config = dict(
    num_attention_heads=3,
    norm='layernorm',
    norm_place='pre',
    norm_eps=1e-06,
    init='normal',
    init_std_up=0.0361,
    init_std_down=0.00849,
    lr_mult_down=1.5,
    max_grad_norm=1.0,
    warmup_steps=200,
    decay_fraction=0.751,
    final_lr_fraction=0.0,
)
MLP neurons of a small language model. Each row is named by its layer, matrix (up: input weights; down: output weights) and neuron, and shows model dimensions 0-191. Each number is 500 + 25 x the weight over its row's rms, rounded and kept within 0 to 999. Numbers have three digits each.
After each neuron's rows, "fires after" lists the tokens most often just before its 100 highest values on Wikipedia text that the model never trained on.

L6.up707:460496461538496495501483488492510514473496503503506451495487530482474496531495483486504524479499530453498470492467495486471506466499492483535497484508512490497478504522492509552589518503538528484446525520488475490480493512476510471455501492462548523474458503479499522468535487510486479495528514508544515496498519494500547491451475507478523506531498468517535502481462476510479480488528463517481489488484482510482455503492488572456468504527468513521530505486493505493495514500492503516507488469513462474480497517560508555505480476488502561529539512480527532543512514519494557531
L6.down707:466469554483495503467451495540463486524507492511482546521541459477557488490510491534520488505469515517530523467484490513510474504517532562473481494509475500524522498498530488439479541459442491514494449492531522487498490530513541533488515507506495548478487484512471522512485516531471498487462508490460531493517506510477498542520500484485493517497485537489486478499469514474498505498504481483466510505521499448523488490493488477561487526494472508520499520532513492486475528507483525523482485529508494493545514498504583452496502503483536494529468514530463482496458474498501458483
fires after: "9", "8", "ed", "nt", "red"

L6.up92:509511512453492512440531520532475499507501504453512477481488519468544500506484456489496450521494550489506497520483550467520505568517502481512477525528506510499530503526481548458506499493534504531475465497514497501502495530549503488508538478496528524497484477515469486504511507517481518449538477512536460485521492466513460513489492436491500473516511485493487512507504499513502488513516502453472485507520514478516539476476499476475522500490480483508498523454515452497494499486503538535472537505527503505466487571520533507439486502507490499456491495492538479469501505544562467490
L6.down92:507514503510496530498527524495518498474457519492479508496515499477512515447458496487484551467534480442478520458506511476507482509524492503537493537509518515456483517470546496480539502558478495442501483524474507512535502455506519505475499532514524557536512493498464455505549486465551496501497502504509488511537491504501525473489500561513476525498480487490517455504526492478521521475536455515482501502470536515526504524507508528479486487504534483503473499538493534502486442520441504491513497488495512520486480497461525462522514491486494476537523543511470516453502486466455474522
fires after: " l", " L", " Bl", "l", " pl", " h"

L6.up608:491470518485520513526510512477499509495490491487535526547495527516522520538509515528549519483519484477512556505490558531508505459495520511518520528548469467516505515524536495517492468496548507493496432520531494533505481459501527519494502488537566498496520497519455524483496457529470489514497493512444492443492504510486483495446478490483503491489542488468504519496494521467489506443476492502552475475506494505494510470478554482507524481495492490462483475476505521478457470492514485524492501523506510478478500482524482514531446475447502551485477501514515497532478493457507498545
L6.down608:491503507544502489511504487493524536509495495522468500516489525529537494460492482472526504500445511495529560484485463525501467511481536485397448486508512526506542504525525504494516535478503509507480495479520490492463497533499541429542512522534495524495512505489471494487523511485500491492459523492461517497460489499527472490510487527479518461441520482520512486452467523519448510530492507471508513519537467514488463482472514514498519485487484487493475518498483513499569495508480525486473508500501492519531543516447527491518496525505557518529477511503475518483469467514517510502
fires after: " a", "f", "b", " B", " A", "0"

L6.up87:523507501498472479445503493544513497476516487517536501506474488492501500517472485529499489528459508514511487519510490486489500512500467488437549450459500491503470505486527452532515475507452480496527515521522462507520464510487535496561479497466534521497507519502486505488487495492471525542499524460474506556502525456442491544524564460472472511476484521509478491519508512509532495522531518512445525494530500521480459525516491500527489490498517534528503505500507494508471541478473529499514515496488505489445505480521509516461567501536534500484533520469503530516474485479495446502
L6.down87:509523474471493489541490492477475529497457523482460476465507507528445486453486506508497497494539507469501521484482507477530535505494496514505485513523497531514528476533450492461525533511535506542453502450455518536515518457501500497505512510502461460496515480473492512480533474550510487452513476545491503516494475546516508464515481544507551478489457515533517539511494503483520482475479466491543502504509506471461497507554493494465509459511473494490522471532504524526497479475515511523508494526491510521545511521474514494493496505481479538529483459567534489453512488513516522488
fires after: " in", " on", "'", "ing", " have", "e"

L6.up483:483491509499503489481497522548512536473469518504510471531486491489488488537522471488526492483522498497504472526548532522510512503498486517489512515504504522517508533460575536502473511526534550494455472489479466561445491480528509487494481488482509475495512539467508485479552521507460465487477510475525529505415464449512498473525535497469495491484475523527500509506467490469480449517510502496513524468526519497488516507489489497479444514511490473497475483505497509492513509493477531482522502519512500446482535475539524554507494468494483553465493489530544498502518529472483473512
L6.down483:492470503461514500518515504457523449526531511533475493503534545480478496504474534500478566466498534489470482453523498488477507490466468514530498501516477526462529496497478485534492523511542508498496484518498470501508551519486466488465520488536486488489477516542476477506558475477507446526503514494447492481472473503491508463533539454510491497557474504547504472500523503511442522521531530520525491521473491523474495513530495522511497519510465481507517452480502501498547500536521511500465475523499515487498475510514554487469497528528523505479465540524513486502457495507468479476
fires after: "9", "0", " D"

L6.up45:478495511539548493500521495517465526500460484511527529465472510509529456543483450510509506489486484539489506494515517479449522486477474523484465488531538556485520487490493517429514476498462467494492494483571538516516503522551472522545527485525489501479494501524494484471500460497490511510530497480468522499487465489517485532561510489481503475482512524513487504506508529493508471505526498519494509484515492472486550459516518518525484469529530466461449515478476517509477477481514513521466523478468515493495501508506509536472455492452483561499497511540479517499452522516485498502
L6.down45:544500479522523468501516485470486476505523523509517517487492491462546470474500528486539487509502491517496537441522491537480543519540499533510496476470464510498497477474506473513524521502499493559473476493534508477450482517509519546506553533497487515518549485532497482511510492507490520526530549499489511511509506465514487495496501526519481485498524495468456514478576509531466491523518501477535518486493491519522470507514505443448477485486499504515464490451543492522478491504478456471443478473499543527482503512469502451497512475483466474503514501479555495494481545477508497494
fires after: " to", " S", " sp", " s", " F", "F"

L6.up642:497505485498541485466517496523452443448481513494528487487517532512468507460462504504511488506492499493518504483531547453479521506509493466470536505484518489482515524473516487498485497517509514547488458544501507508507535563515502474493509557490513495499469485450505493487538495446458485542481534502505514463503483507557511483495503476484512460505540476559505516481550492520504515457481490527485510488484518485491483519471515486454509497514521477491532518506475502516490510531499492500471533467501477567515466535549498479512494469469471512486531462525476496512519472508526537538
L6.down642:493486483501523551527498540519469488471487501513537496498481514509534501483454495478466494486503480477540455474475514471510519514500520497482440531500457518525462478478501531493496474477466507526484474457505520496504530454532504543491495512548525527478503511467516523522491473475492529506477492471527488549508483554505485489519511483511523526500531500460466484495518495502496483542540475547456489511495538473519550518474473516517499510481544462505490510530482448492553509497491484504487506519520548485499502462482540477537533459500490449539520484498497481517502498470456521470
fires after: " ear", " l", " r", "re", "l", " rel"

L6.up573:451513481496490503492552530507522526435494511504508503462514504491497509532513496461474497499462492494517466465533510490464469545482484509505515487507496535492466525556456532490492473497494488493492466509532483448503534474488494525504496529518468500487499468540491479497486510495503489533478487503528499523487510550516477460533497469573496532477478471516539485488475506469489475494514472487525496510523474495539540518499504475480474528494527526530479505499500510504517456514500479458523563472499503493562494488519498538540502472484439499452488509538508492485512528521467552520
L6.down573:552517484501502444483480497479464518533473523516490517465499521472528500501481500464511488507532500486488533457516506524459487490489514419534486494492523518475465513471536511529519505521448530499457535470526519489458477499441544497480520552479506537474513477534525489481509500484501500501511476504507531435533503513471540465512525525500499511496482479529494483576506491500544495483482526494530481515480473534492506567515470487485484470501510527514498493495475493519507483490516521521501514502505502549488483530470505484498515528469508477482484468481537485537509483534503518460
fires after: " D", " by", "d", " E", " John", "y"

L6.up641:477502504509492472466495485542498460480492487482498518509511513511536530523485517479561456432518475500499479530473512508511477424496474505426479493484538433474490516489492508491463503499501484524482452504495458542493556528542503517506480498494492501514477530505486516440534513526489486505503475525501512449466513506494520506515484528473507473515494505493537521511513509538517525502475513491487520507549471508478496468507521456576493540480530516487544508500487510512482495499489495550497465510492513474474471545553470483514508520511511507470512500478505499520502525483506508499
L6.down641:503470490490537449504515516485470550515505510508522476496531514423488504534520521487501479518458519462491535498513484529560525539503499465553471498489463525496522490504480520492531519487504481488514516459501495529488510479476457491474499500482491508466454538510521526505508492479490507477492520507497514494526456511496484503528514476525494495466527486528553467549478529499498492499482462519492504475495462495496491494538458465496472506532493475503517490507529498491470501465503478493490503484497505482563530503521507430514472505473517488463488510531517531548472498565557518547
fires after: "0", " T", "p", "ru", " t", " O"

L6.up46:494513510487475482509498456510503490490488477526523511531519517512542516522481542518473509568530495533502449516504486529480458490508520479491534521526481491520474482490461485525510470567514525505470492463480507489479529531522474550502484511467528514508485477518533508517470462507490499533507505501487466526457452532502500501521540491492502476543519561472509480484529503529524485481544457484535488477458486509498509467488507502482569503463483504520528485489487537508533492528521480532546471502492480469486476543490520456491467511507511500478464470484499450529473490508470494516
L6.down46:486513497531519505519482530477510466483519503479494508503495503430493495473508520461495477443490512514497505460518489471525451494489501477510516540468494505517504470536522535493504516461527548520527514549494502473529489473476495498486463495561484462491434483463464486522509544488545511489507495487494475499495511466483498498472503485507494507543503442496545525484522488436520538520487528481500491482531508515554490491494496528484488478514530503493520493477494492517518483491520550479564538499506476507497551540532498502515493457494490525489525523455487514528502455512508551499
fires after: "m", "at", "olog", "v", "nd", "iv"

L6.up309:522505535505510521530496506511486533534498500491486501537493517474528487477486454447462541536478519480465509492509481526477516481479502516471479541479487471485511490481476506532539474481524522517539493522493490551502492483466510462534491477489503524518468471481482505448508533449484492503537478510457542529513451500513496496521499473526534490556460533484512531505510554530505499486520485493440473528527532482491527531511508504515553467532483513478495492484491505470488466488495523469484474477479495520518499529511509490528501518542468516494478455562469501525475521465459519487
L6.down309:512499495459515545516544453481475442498503505501525504498519510543505510512465495470514460481474477444538551490482541512521512469518528492506476510497508513547542525482473519484511507517483428483543495482489444534531515556514534432488506475502502488471463508490509494520497493509503522497476536530445502455511527446540506497512500542460491517497519549531480531481504505499494511490503470504531479502506503518487478493508503499478488493502489476541497505496519488507508526484531478531495508502497516532499535453511513500506509490480449456461501499520505471472463517525535482482
fires after: "s", " res", "es", "ec", "les", " was"

L6.up553:508493513510528519502521503486468505506544483440528518494465468485484518533460462462480498461482521499462472525530524552491486495505495514468495499484516490481478498515501473515517500521528435509461499534497474486508510527532479495531531472474485523554534530438503504483533493523502464513498467527519515518550493491511452552546540473485510491472454485517524514506499511507505473466492501506511513440510512509493469486506529466536516512515507469500514506520528508503482502553513465490488518516480436469461499536525505510501517491477509471478523516524512487505476550496485529447
L6.down553:468521486466520526489458516477499508504497476488480500493471506511466467474537498527475485525523553547517511491479525456510538477474551504526526481540513501487521542462488480500494490523496440495506494531484497510511467452488554529510495484499463496496523497516472477494546463508455537488523496495505510486484476491502464466512523501528475501491488495534490519536513488487532495475533486486518530543539488485472508450497509527524471513499529459503478503476524471548470483471438528485549520494473539551483527487446514469482533509500480487522501474525494514535501530500520468500
fires after: " F", " S", "it", "t", " L", " T"

L6.up343:533500483497469464513483478507541522478493515481451493508458445508494540487503541527501507513528497483514500445524491529489507548520517532521452485524539486491506493550485490467500517477482540520471451452568482441531528495488513464484491507503507456456472539504479502487480476505503505491439504551528480513490465513485524500516485502491510466525516521546501539525514478536480462461499543491513484490507487507491516552469488453511475491482479488498517499495494537518498478498500487484535505512519493485492477468516482528511470522524532519513490509516555527518495484480507500541
L6.down343:447547508525518527517483488472515516491552506500533501505463485520487507518504508493474504476532515520488496499509528461479488458543497533492479464507490528510472519492562504498463478471508476455548546535483526503510452493492501495480493481473455545467514498508502526510507530466489530526476503469504499481497504543501502510524472504479511463535452482463490536458479494478507522475501485503480461488511525490511521514491533527449522480509524426486520526470532476493476503485522510524512523523485509504458499503471538531484498526504545469461507490519451506531506561505505512461
fires after: " |", "m", "th", " m", "s"

L6.up257:471540453531466480519508496519479540490513508473501518523481486498474503547499462487488519477478460498492508504532556492505533545489553526542488490491474489488530492493520538510507494494510535463503522476444522533478530487494507499468478529504474474459467446517491539499495507466521471504519508488524516492516490514470497497482465537486530494514488504535434479514508486500552503545486475531463513460492500500454459491518538511528481470515475494502510469474478484520545519478521481477489527485494512501495538516489528452470492514491490497475524538512503522554508466508493438523
L6.down257:494533512466481481487469531493482494432511527550496509513479499496490532494495479486480472522522482518491460462481492511510453483550498474512483513492556533476467495521518488524482491502497516504505541519497540509499554459485509504493487499491484538482516473463507536506483518524461515491489518474514490491483557482530501530504468514490550512498515468435509484545493467534469513494527460447544495467495486491526503523503461510500453496453490502492471545497537500500486515492464504496481505514509488484543484519504448516492469486511524527507531465530529544489548486464496529529
fires after: "r", " r", " R", "6", " n"

L6.up325:446513510503486522517508491486455498484526500544490494566541555466469495521504523478501481487483511499500472510505538487547550494488495467481539463493485447499502476485533547475527492464492496502478515483510507502494508466532532579504459512515470485479484514496479476517476531522524512481528512498471526495539492493538504491451481541512511464467439499504487476471503492511490489506483512496494527478528508491484520529484494496503478489511549524491540509504515476473482482499495474519517534485457517555485531482520554520512545450514474507518523511453480487494496550506485481503
L6.down325:489500493487506449527520534470521499489495470447544514491478505560510516522514490478496475487525500511494466526467486548518485489452484490514555455513515497493492468543454493560443504479506506491521457486512531503503515533521478522525498474541517498496524546502484494517503487516471544483503520518470535485481503475527490496467484513477453481491516479479560476454515477486511489492537514524429486506516493541501468506548517503542454504480489504502508514507510505513512479505511502467510476552496459494472498518487495477519494476528519492499496473535523517530505440470529505503
fires after: " of", ",", " |", " and", " for"

L6.up590:459507522528467468523479501482531521519493466493498506517495491505490468503507517502509448543508508477490470504486501530504519523508518463479513533474525503510484535528402484507512519500495500486466546521467496542496506478524501488485501500489506537502513461493493464499472428477520529513537516524530501509504474453526467495473484466454479517519469517506527515523500508513516551485508513497477506481525603470527537523512486508533536483510479467504513516500502496494501477488533463518506496471482460517484480482487488484537505491507546529511510483476476475484467546537468505473
L6.down590:500487501466512462512498491502520500525468474523494469497530500533516537482456534504502476485506538494512516512477520501467531565535504472462467523528482573519509512510522536501501462474530489513506504444535514504495472505462471532589482510515562512499491502486454494494480512466477468497486486531511509512445498493537557460518478520526484514496508507515518479501530520487454510485504510497487488502490499531517458523492503522519521459486468522460514499503451503464486514510485504471527457473559472489501513514505531469517485512478470531517495523500483491493502467489488485471
fires after: " S", " was", "s", "is", " s"

L6.up497:486476521481534506536533503505479471517487553483522509518522470490554525470509460522499497512505489527470474492499510473484520533528486518505492470534468495512484523528514468502487528440517512512501487499503496510533497472524509479463491487511481485506535486506464478492489555497498522459476489464423521498508522482484517459518495472459482444515499466478463531484524539465480480522535476505491432497540470504502461504499545486495515519505485476506486473486523469504507475541544509549517507478540525495537513499509485495510496513538448487529530474468480542485484513504542477512
L6.down497:467529520519539485522527500495512499475517511481467527512518513495488506491514478497492523539503540501502515431491488524518491495474511466486534479406472478472523450541501536529507541513482498490515500472487526532466499484512499508517478507464528536516509556427581491497502514462483505513502516470502480487491515522488487533482476447473518506486482482519469505509465520478520495498523518484505475526495547456508492486499478507510487505467494501468530548509456487541490482531503484502507508508509484546529480466479473540505512477518511483511497472537479469492499526515475529457
fires after: " to", "o", ")", "a", "ill", "e"

L6.up319:479455496504506496443525459522523486479507502553528503506473517493461508523477469477501491464502510496498500517514502473491488516529471474548497511486512500460489515525481475503523513443527491505489486475560501495504507507515459439491506469545489515480526495507511455471483513488524439497558481557507473471515476486503518459491490533515523522558521472526498471497527527521515490484497538518493520519477532541477510495488502503505485493477482496525502485527522538521468462464503456522518541532481501458467509543527547503477466483502499523482503480487521535478487537549516513506
L6.down319:490496482530473501537511531530478505494483477479512490479509503527472508550503452523511513517513515513509452501515506534486510492478512509475534520530533480486528509504486502497489489492490494545547511489495459467532489521507488519458490499470486505463499511545451440536487483499509466518539465506511496486481500508531519498519500518532478513521512488460513521489496540510482496496475503495465536561471500455506464464526577546554505546482490459480501477509466476527513520517511468516484485530516520486530488457529481500507484478482507499476471438445509527493497476448494535502
fires after: " p", " sh", " re", " me", " P", " Cl"

L6.up44:474487514459530457487473491487490498482524468532501477536491510529479462504482522542472512499473512521498462503510492462490497488497488477519534545461530535474473503554476478552524509529524496495506500500507518539510492516501459550504459525513497520460526495499514489498505508480531468500510509511499482500518499514473507528541497466532502505559468487504442511524472503546502518487492494523521521480507503494506472467447458466481507492529498556548518513487518502500469483464474431491477494479504530523504503490461504465481496513517493557445465536496493504545488501514485553510
L6.down44:506473492494513506531552487464508481509548522471501520462523470474524511518484458491473523510526552478527522510549516532477518507481500497511479480488479490511510480500541482513493520516539485516539514475497489495461488474480494479488533522538449484471477505529449502500478465503501436535494503459473505461511526479501541491504495524483512509468468553510522468523473514521489503522500486515457500515503491495507476508485568516519500542489475464474492452480540509527543522481471586470517496523494502488471482449488489516495501503464545522526534483518491483484484485506509511504
fires after: " c", "c", "%", "em", "at", " f"

L6.up525:502491480510466523489509493543522537457502514490511467543489549492535529569439540492547525509506519496468464488508498477493545529494492444506496515529472551487459502539492509483501480462514499499485507457507492491494514436473482479502495479501530481501497459562512514478466518492536497489489470527514492498540464513516478462495499513519466490523507507526533533501524525498495505496449476487480516487514499524481510545514501487519460479543482470515498509498467485505503498486516493514468524485510505473496530498474518499591519493485498486486474499474524522528506491499469472553
L6.down525:474536484491497470522485517523479494499494530515469464483453462439515469498506486504484461501528479523531558525467497457515481470526542526496453508483467439517488488492487533522538513510509487527537493525489523493516518498494509502533512525459505510554519502476507541520562474431469449483518516527481523486522484520521515490516502513495525500498469526488470486512538528538512495485501498542501486511525495490455503488517472455562498535500515491486489518475475478482504540486505524484488534509513488486473474486510487534489484483533492540489526487526472502484496489524492437479
fires after: " r", " R", " Re", " s"

L6.up77:559516460531551494493482486507496515549498497498529521465490490487515535481522531505477512476496533490496502480486505503509484443501468543477513560499522521499515543470499464493496563489490473495498518540522479466539464502442485508523510491489529526483505477496507497533517487498504461496535500497501497496496473456460505517528485470497506482480501459498510467499522534502546474522511519468482510527516503533462545506470464452519494512506537532524522545499501484450511497498521485492492493461501525493469535492494526525520453492559496518508495471472535464529497488460504471548
L6.down77:504488565511483547516493516495529509448473525515523500497488503504480519528500498490486515513499531465473471506487502526485493482500461435488514475510482478504568525510504546469520507482540499524513486481494484506470556531492453478490509496473495457530523549477495525539462466519492499499499472534499479510500537490474515497503480515491457520461495499563502470549513489538431519501450484503533485530496504503477533521478504492497488477485480542503514503520502527512546530507505531511461499518534430533489491480466488479493454500487534507493513502534473505494473501515472494483
fires after: " c", " P", " t", "c", " s"

L6.up311:508497500526438458546508456493512525500493521534528506466469458535461537507480481477500527511480489492527483474536491509472521522516525503548504469498533539509495486465521473527470450515481494493527523478511491491500494469551520519476499515478510549534455486537491525492501536459492544487453538545516487532496526536483503496499503491525506509536510466498500462480518490497522468487503453454510488486489483534490476521516501497484543430471527479494497488465497457499529495543501509517545516490471469495486487504499510505520511520480484562519486506511485555490520508485469501497
L6.down311:506485522480526482471468507494505482477540466483509548519517508431527452490530515502472526489502517533499513511497512474519522510485501486497517479483481454478542497499449500498530523524540504455484480473488537494467558517445531444461487458467525512476535523525527490492456511525498517533545511495449482492498460518512531477523480501490481536493513536526491508488488468488488527455517545518500486497532495522501531509468486490516454538477475506499489509515521506501457510504495528481468495517516516511482527467483507550471488485543496501512452497490549487513480480503549511516
fires after: " D", "d", ".", "id", "y", "an"

L6.up82:454534509518539513459473491559496497526475519524462497523487500502502489517480494553518493481488497527495526580451507460505521511442498468449516520516520496528481545519507479515464545466517485520482486509508472527545515461487514494481503523520491517505498513508490488463509471498511495498488527480496458505439530509489517515509491426502497493480482538508512496495524512507493550505504550468482544550535538477477526514463489526464474534489498493500497514498508522512474498470520486507495514487456541448471504500516497470525485481520490503519481523480491461485487452513502485519
L6.down82:492492490478521482456505495508471473528517448496529517500486477515518537515539518529485493500482487521494489507549467510497500479513536492520489514484450508450508556465526467497528482504551533524476489530490488485523510500538447511497521501506507509515523531508505466517526513507476445475469513510437497556481481535526473481493500553488447509518520503520509497462487508479507463511538456516484529486512469540456545482488521465515494470498491519507469529471511496498528503462478518470491515479448464469499547528541483551503529500507486497503499485489518504506538500518457515500
fires after: "p", "pp", " app", "m", "ff"

L6.up16:489535517483502521501497467520494543478510495500567474504515532534554486444542497547501489444484488510493498476501462528506467504510516494518502493491500498486503499454552477492522500505488510467471491492454484502518495495492474478455502504506510493492510520562515568529525495494464503519498526479499508517512498492517489458493482507502489475505510489477498551472499520510517501447502509506543488514500504482524535478511502486580509455519537516541517485514484489489484511505515455520500504493471519467466527512512488511523416473483506496460483494498486579517494503543459489503
L6.down16:492476532494485488493501508498472481475458491515484491539479545486448507534463530464521504515507518456515497482496503484536521495476529466451468525482478486549471559500489503515495517497470484488519518501540510505492486494550467526486464530520487501497498504494498464522517490506509492465467444471484487497515501522445489527520529495489461463501502503491478513493522525481498459543515509502523534509446508523527457531491462514508521538509470488492472503508498490537485539517478479489481513506505490528532477508515541543488546546521529528534526528478480441513518447489523547482
fires after: "2", "y", "av", " the"

L6.up193:455487498545509482480475481506513506498481549507458484510501505493525481464507528463500529488512448495490477500483498512456505551493528551473482495553505506519498506478510493495503480498494510499485462480473498496538549463519487502515481501482559474502500479517509554483466474523489522508515516547496508512476494516499486457489539481505502429502513497454529503547527483535457493480460531505501510525458521461510497507550541508492478527512475493530555467507485543485499489496530467501559528517481488484510495541491503490451499513554516517493505510502455505501470488459485498518
L6.down193:508504466484531547517493487469484519551545504498513511554493535526522507534500487513459562468500517489501503510531492474469500487491470522496538495479513501480508511522535501505469498542521531511540522476521496523527512529476548498518500484497483494514486505476516469507515481528473552532508473484539492484529546539477472499481512454544474528490452505492504508475457485487510493532513480448479489511508489516518458498486492530440536500517484524506494493510526447499475460529486486516488430445515513477515496476490510479509544478477451490486498509508465516470484495489470532474
fires after: "av", "m", " R", "v", "g", " ev"

L6.up529:503492565495457486514475500517499490479537486480521492526466481487502567527543517513541473524508541506462491496550456471489520496473479517498480504503510499505449520508503501454471499497523515498452514502510473492454510497500495443502520462471530534548487487503568481505524499516525538505507506510473504477515513503484473446550524490464505540520483492534494491471510447475541491476505527492489490489459504511526471485500479509506516490540485500493463475509486501498475494530520515505490449485493522528493488480555484521541505496444460515537509537498506484509496544514505465501
L6.down529:498460520515467449472522464438478458533507509484487499478507501468495506495508485484470519480544496475510520534450465483469521495483520510484441502494486501512522484495529481525492503508523489513489533504510519532525510503520478487504549538519513493478489469507492490508498500503496507498499474542478535488461464493526520495484506513501476497503539477467508501581468524494507482467516519425475535440492553519568483501490487525465468542536496503493512541493495542510522487486501522478526483513515480501491508515493476502460494503507523524510517458509512513479518489506581539499
fires after: " to", " a", " re", " ", " would", " can"

L6.up519:476482479447498487492491514510489503509500490481495493466524529513518521500488505508510506509506493515519476490516515462490503497479486505511498539522505469466512512509462480520525493529511465468508496465492525488488511490482480497525509500474577512499464500522448499501522504495477517479447502485499531535520525530426520507485463493460479541529532510523497519496471506544482522438508501497486455488498508483522536544502464517479462485518494487529528505457516533450484498523548496543491502513506499536440549511533480530521441519486481499487487420542499531514476531485504500524
L6.down519:483519499508511484466546506451563503473478516503494475472479512504464491455482486475509518476475464514509484474476508506484496526499514520501503526548531482535494462514494484473515527474498524518494562459500497561485494511510507490506506463485500482486505482550523529480510521534513532506506508543530498512456461506538484487550490504474453491488480496499527468491503560493520497503505466532529524512521518543530552497495504535504486472473481481459488524482451545504443488519492456475471521507478480489466475475483462493517498468478499497522495539515514525488516524477530546527
fires after: " d", " D", " st", " the", "y", " im"

L6.up205:488529466473454517531500510489505522524514450562484498469516478515509518480491521494568495459478478524477476512510532467511457499480489475510510522513470488518513490556509513502489460509494456474489491499494480482527499516494481524467525511508456536523520567538495564467474489507492539508525508526499476498481497484535501500502494514531518516494507516462483469480493504520495526455529558494502528474537505504530477456441478525522484510503481518501467512507544556518479511434510500490496481482508522479478504509481483506517527459520462520501509501467539498479507483447482491496
L6.down205:459452450478531562494515464451483486475471497491484515524523520485484519467489468461468480508487528517486488464475409494504499492504510513528453419498488492550502520466509515511518490515485548524527512495514519512455521488483483544516517509504468513547512484484539535508506494480499479501461497529461504538504510515488543475461524536501518493453499519539471505529528517507497528496468480518528506495509503512501490545489489469530491489510494475512529508501459541525464516556473488518520486525497505516533510474522512512512498488518491482513490477518488474466481515471520508509
fires after: "ic", "c", "g", "or", "er", "m"

L6.up478:503451453482498490531548531514493520482500519513500498476495521507511485539519514493522500477509536490531475450479486486454486530465542442495501485553510467536477504480526505469511506532532510535518489486486504515550508506469489475503522483536494462550466509474495479486511512476452511522520525507503475487523548496530478465504470478511480508528459509518523498477519489517543519491490547495530527458485465484468486501512496462507451498470500502533486480496545587512496507492475498526499507504459486483498538511509468464519501504496446503512483509525497562469506522505505518501
L6.down478:463539538503488527523509505454470484515511488484478529492519541515482475491504542503461494486545497472440500479499529479518510488509473503477496547475485528515504466483481541535452570510520482443535469506460518464424515504473501505530519502466492499489528486489482536498500514489488481458490486468514490553507518504510459519484474510487514456480523519494504483488484474496523509489527493518477495498503507506470546469518469516540521495509544492534492507492476493461553552520529500500495500533520468542487499521498512506495451491488546480489524502493556492484496521511488536499
fires after: " m", "ang", "m", " man", "n", " en"

L6.up323:476534511480490486482481495522472519515476465485515468519552518546491502501505459552493484519541515471505506523441479527517537480543506494527467506464490533517471492550485535485489523497524469476524466498497504480518508450510494499508489509493546454500494497511480459505463507528477487494463480508510508524467474501477497501508496519566505524492454518471531503528496478479483547498511537502504547457447566465477498523510513474540560482510460502470529492496510475476516477492514498491476567504460487492466489521519507480506462506516493488491514504533492484505498542501484506510
L6.down323:533446472491462461519505478510472491542470509494515496506523481531493517508508537463515486533500481457505462467542507526523492513516534509498506513491492470510483523519507500517472553538502476508525487484488510499518482487446528542523506505507479458491508524492490489514536479493471523472502518451478502527496439471494486521475460467544495475521496534473539499497492509499512494458526447510449508471526499510517467492509501520514494503493459495529454499474491485542484524529532497528545483500433515490460470539525505552488463531523512457500533525509505494519483523478518482537
fires after: " was", " v", ",", " and", " is"

L6.up281:481508519493456515527532456509491520517531504516493485459549510514513509475476516526497553474451466501465472495499521531500492493461499570474519527501481507497472531498525523516506493468501487567506495472497503468513538462464499519548470509467488516539518526541507475481545510521510494535497458490491524524491500468469514505462532520517537541484505553523467484469481482463489466501548472475483485492522513515500489457507506489498482520507515504528492515495493549521533529469494444512505494486490467506466464531513491507504510499498495531467480500517471506473470528512453473540
L6.down281:509446497535535512528508527523511520491504510504494504518531502509479476483476409494482468535496510475483513514520502538496487518521464505472496457528493519545492515482467500500462485523523472526479522484549491523478474516490487514495501503512478531478473473511503522475522481474542497510479502487464445486488537514492538481506555495472510472500517535493558510473549497494500508518474481520484507519490512496464454504522488544477518459499526491481517512487498470474518560501503472517512509501520517504541477500501492502534459540498438504507523510523550462470520429482505505467
fires after: "ic", "c", "olog", "C", "om", "ent"

L6.up371:498517512502479482485526455480494467471525520514517550454505448503523510497526470508496520467523541514499497526487520494489506494486493533478527511472464512517485465491473497498475526438504513539492496535533520463502489521500507446501478480481478516550494547525516510488487521507459499555551492503453512492538521490518502483469542514514499518514505520523485541509541473453505472501520507481534502497457522517534502499489515525498574489516452494498518465468502500526472492490504464480456455485475496481481486472486477500496556510550463510524478460515528511486494469469507481507
L6.down371:555502463525494494463490528493511511492507529502511428497498501509509490504516489462525538494448542444518478514513482515443495483463529471424485496499504493506497522509542512481516447472508498472459532524507497516529489504533467474506513493507471514533515492507474515517482492498467486504533475477475544516436467476540501497494515493495496519469521529476499571495493511513520471530504542504490519528488505499476473515478444511472489518524518444510530512504496475492516446518480550503491496483542507516518507472504480499518508497522513505473540508478487533529521535504521536496
fires after: " p", " to", "p", "c", " ac", " re"